Weights of a small GPT-style language model, trained from scratch on English Wikipedia.
Size: 4 heads of 128 (2 for keys and values), MLP 1024 SwiGLU, vocabulary 16384.
Architecture: RMSNorm before each block, rotary positions, no biases in attention or MLP.
Training: 2158M tokens, 11822 steps.
MLP neurons of a small language model. Each row is named by its layer, matrix (gate and up: input weights) and neuron, and shows model dimensions 170-340. Each number is 500 + 40 x the weight over its row's rms, rounded and kept within 0 to 999. Numbers have three digits each. A neuron's up and down rows have the sign that makes its largest values positive.
A block is one neuron, or neurons of one layer that tend to fire together. After each block is what it responds to, as a language model described it from the Wikipedia text at the highest values.

L7.gate386:490522553547464499424440508477486535491478442437528434496458502508494516565507525470457524582523440566459499526551484490437473493508549473501496487521545500465586532473430500524503443465511516567508489496479387416469458592576568482583543486445536560535512470508563482531476460494435505490577421454480465545480475499503484505537517577389483445500519510552479476519488523475519527523418494453487516536487575424487502505467560506512530561471520448472447540457505464503474480463518473546398451509463556488517514500492
L7.up386:476456586528532502489540452449541505519446485469471586493570545457529443531480588415505452435518521557529496505500419501514501486511445488536413601485440498498504501536510489550504478535509493509503467449437497502477473477514517483487489559553545513543476520451539543541530543567486555490550446503424487413554526487532505497506443486555544548480442486503446554438546526500542552500480494503527434445565500495489517491572488547461534515494468585570511523450561567504489475492530513475473469524486471504615467509389
Responds to: Mostly was/were/as/Total just before a figure or fact, e.g. census age shares (who were 65), table Total rows, and biographical "mother was"; sometimes a mid-word piece.

L6.gate77:474504520506456503475400557510506459459445366484558531527564477575556486497523496521533497548418585580549467542550515506521525480488482544449510505506525500538561580475524526498568579520465470527484514543500540545529514542532537499421529459476437497514515565491554498475482551499561540529502513556481521539472434509474503478513494526455512523487547535510552491504509576517474548463466465504467549489571554496513509458534522530462457565484471445503447513552502535518461521478475450589503527478498574532642463526521
L6.up77:470524480486482482496436533530550499516483411498512458521482500491450530506483467560560487468428502469473462569460565527494414438455470504526470493485470617472531521546513448512521493560486584477525594498540502484491482452537476481496495468492512521462459469509510500485432455443512447492523480463523540524473500521470472470492440456507459502428557531510540445476487478573430586506529485498451544482559519543563517484527507492534509472471454330494460513436506467449500570446501513512499512447469504502506507547501
L6.gate356:504490452498579422470496544589486481525493471540521547521552526521533493544532465500449392526471551531495535564490470533509514471484501503510543449529560444469491556566448528547506490438523484466426492455521459554515492524487528557424538525490460509466445510481488506493546543615512515512487460421502549469496439421504486514497486529559597499544540612572383511517657540529458516475458484475475592459442551536523550540531489492478454468451516525576430514505501480491497541493470515546414557487479498492494488492524
L6.up356:497419487462555500512489456559530465524536570447452495460404533468507444531474436453464527497470476522513507488509453485492488508492516487499491473471451534574536441569503535540510543526523514513561593510531480460450483465479486489480513506548498525525505526492410505544549491436453448467469540420488540466491452510548598581489463527500535505478510451487482535520466463521489490525439495518567557497463512524507529495501459536523450485547467497521454484565463504496507476550496520411508547485505528537556508532519
L6.gate422:498564556449457502494546524550561472436503484545443502497487490471459536516511535436539516595494542576471533579563546549483469482404526503458514479538493498478541476513511553491613486527479453519480465536518552541434490498535502425473544535433535546504562513492471550485540530555466469487537433507501467558440513586439554536496534489483415492473567539529499419444544522515484473551449504459493505432506483509484544531528522594486511510566459475510480532525507485486599587515490576512452534512552453556474547446465
L6.up422:416464474541525509516491529519499510516503516536503550529512463521460495467499430473492457508498538531476459445503519466496502452508466496529530442501477487426550495500450531506491500482502565500493530520459369432546497527580554526514426537473503491593492522515541510462418418464466489510468470538513540463533495487486550487433456491460470502537457520503532482514553457512590482460585472567486524585517516554526515521546529399458467553481464510485470480417450509540477508509546460455539503474518499475515535575513
L6.gate496:523501462519462462500482498479486500426463488564486436556535507550539529512535477490502543479469506476528465540486499565514425398503551484380481474444457525491510481454442522441507549486489515547470522489487477510514518501569575561483506470524505530520514494522454494450416541458479505522458530484448526483477558527442567511482516540495464551486492519563447441510506528495529449505462475453494543462469523563519578514567536413486465532502527521426425476492523441506513521472507466549477522488433535565454450445478
L6.up496:499436503440489459471478489498512567491559556438464451485522463514552532443493482489523493530407534558478481514497508529496501535469559531473542486442461474498552437473525455524548445456449475479538513545448419534492493553568509457515527483469501569476515451494519578534397497532426509464514588465541529484458587557427550444582563468475535475432488434521503477544480514572511510492509494493453613440461478594471538479586498485489439460493488438506517502501506482474511527522516502556451518479469511508567505468540
L6.gate549:491487474543565541490464548523454420530498552524509419476553498524516494503515455451482546502533549490498518499482534538483513471517477516523526503551530459504489506463507571515487499495535534466484490470563576461489549515541541509454556493558526457500516448482454548538532419542573547506537482607524478508440526391540520533451468491501501549480455489547469543538462433480574484502485526499452523445559518535467527514516517421497522638516455495541424449524542500467567513552510537529448494505452502506533524514501
L6.up549:549520517486546492488568461553433503464519544508463522540445561491429555519600507459469539463441526454499545509479479583518536467536571392507500556501590522429520515518551504499499515501481415555593494507416512443484452534473484490589518498532475523543491486460447530493473536527435497515521481516491512471510430467403516554447489437503505527523480496505448498481517480519457464508485533519446508540434538479521455537497469477527546496523434544459442549500502483507496440480480435505514466467536484491441512492522
L6.gate569:463516502528527463494458528495524467538517586472557401489483476378571531498499457534518493529455468471500517457494452518505545475527505445507453505577511503499513485454507497458471441494530491476511511542480509548481515436525535480445518551485536479448485464427535509453507495444460447445484479484531493512556484468493536495482487534523528555472570546561456524495491508487495443506420465508464537474498502465516529501558482482474475507489493506513498491503467486452536489563461502572505489418431529513561498517501
L6.up569:429477477520495492480515542531533505546475534541539458445452536488446463471542502469448520484445486447520465541503508460546525530556535514459552460486566539460504518492458479507499564563463539482422477497503494493494539509451415474479445525529536487449516458501478461501508523598419540428517514500394440546512558566550576521414513478551500454573488497480491508467555549503487469491504501567506481541494525596499527595581464468562488440511495487502471454524521487500441528459534460466502457539424431481516480542485
L6.gate637:512537478513447520544523537503600545527506545579462500543473484493556503483507524582550484468441543511434522453505448557526540454426540487508540501471520498433513479492418533472534448452543485531519485509472479492529481480589522472529567468507516531557444507515451502499447488474459491520563487494534589446461559476538448507488463457447474482549497583557499486449501505505429516525589481533489510524487524481500521471490507448516539509560508419497510500475494492533505537546519509530505462545469410475483535477460
L6.up637:511474399498456490581521456483493506466492489518431443577447503550497471504450540427540498519475473476506525491490475541545456499488482541469553488512497509496475506480454446554511480508538540478476558524472466445565517534551576525499431547503501484600447518484466464523487455534418426577523525474536474419450501507523439496469559621470470530505558489551456475438482538524424467533452459475450539547441503502449489556497495411487493547559431469486413474474473559541461511482522531495529463502539531537449410452453
L6.gate963:496485511549499536512489494576490522512483467518571529490495525542468520580501574537444443534439574530492551495378459532481514527490488531538490508507419554519545498477447605519502508498516475552509502414484475465496468530516516490481497450493447474553475525522502524442461470512552559501421494453487541510412613501456460479461517531464503497526547458522546478461504504528461443521491505506442440499527512514515548509484542515548529456513489444468474433430442496520489485528415491471479479475452532556484501485585
L6.up963:535500549401551478484465452527491538430456476587486496502502481578476490451444477502523462479468530513429531521525515478484458500488504471476540444486511454507513456479488567519554450460503511552524556463484465562426487476600556455529451487466471547540564546502478503471505502487463555560482524420509506563542609509477577541541553509430480509484591524516522437459497475527545470513401485505482468572476516495570542499499542509543474435502447476436442546449550483505514503541535517492453552488439551548461484513436
Responds to: Fires on non-initial word pieces inside rare names and words (Mc-Int-yre, St-ow-e, G-ins-berg, sp-ont-aneous), and on words after percentages in census text (were, who).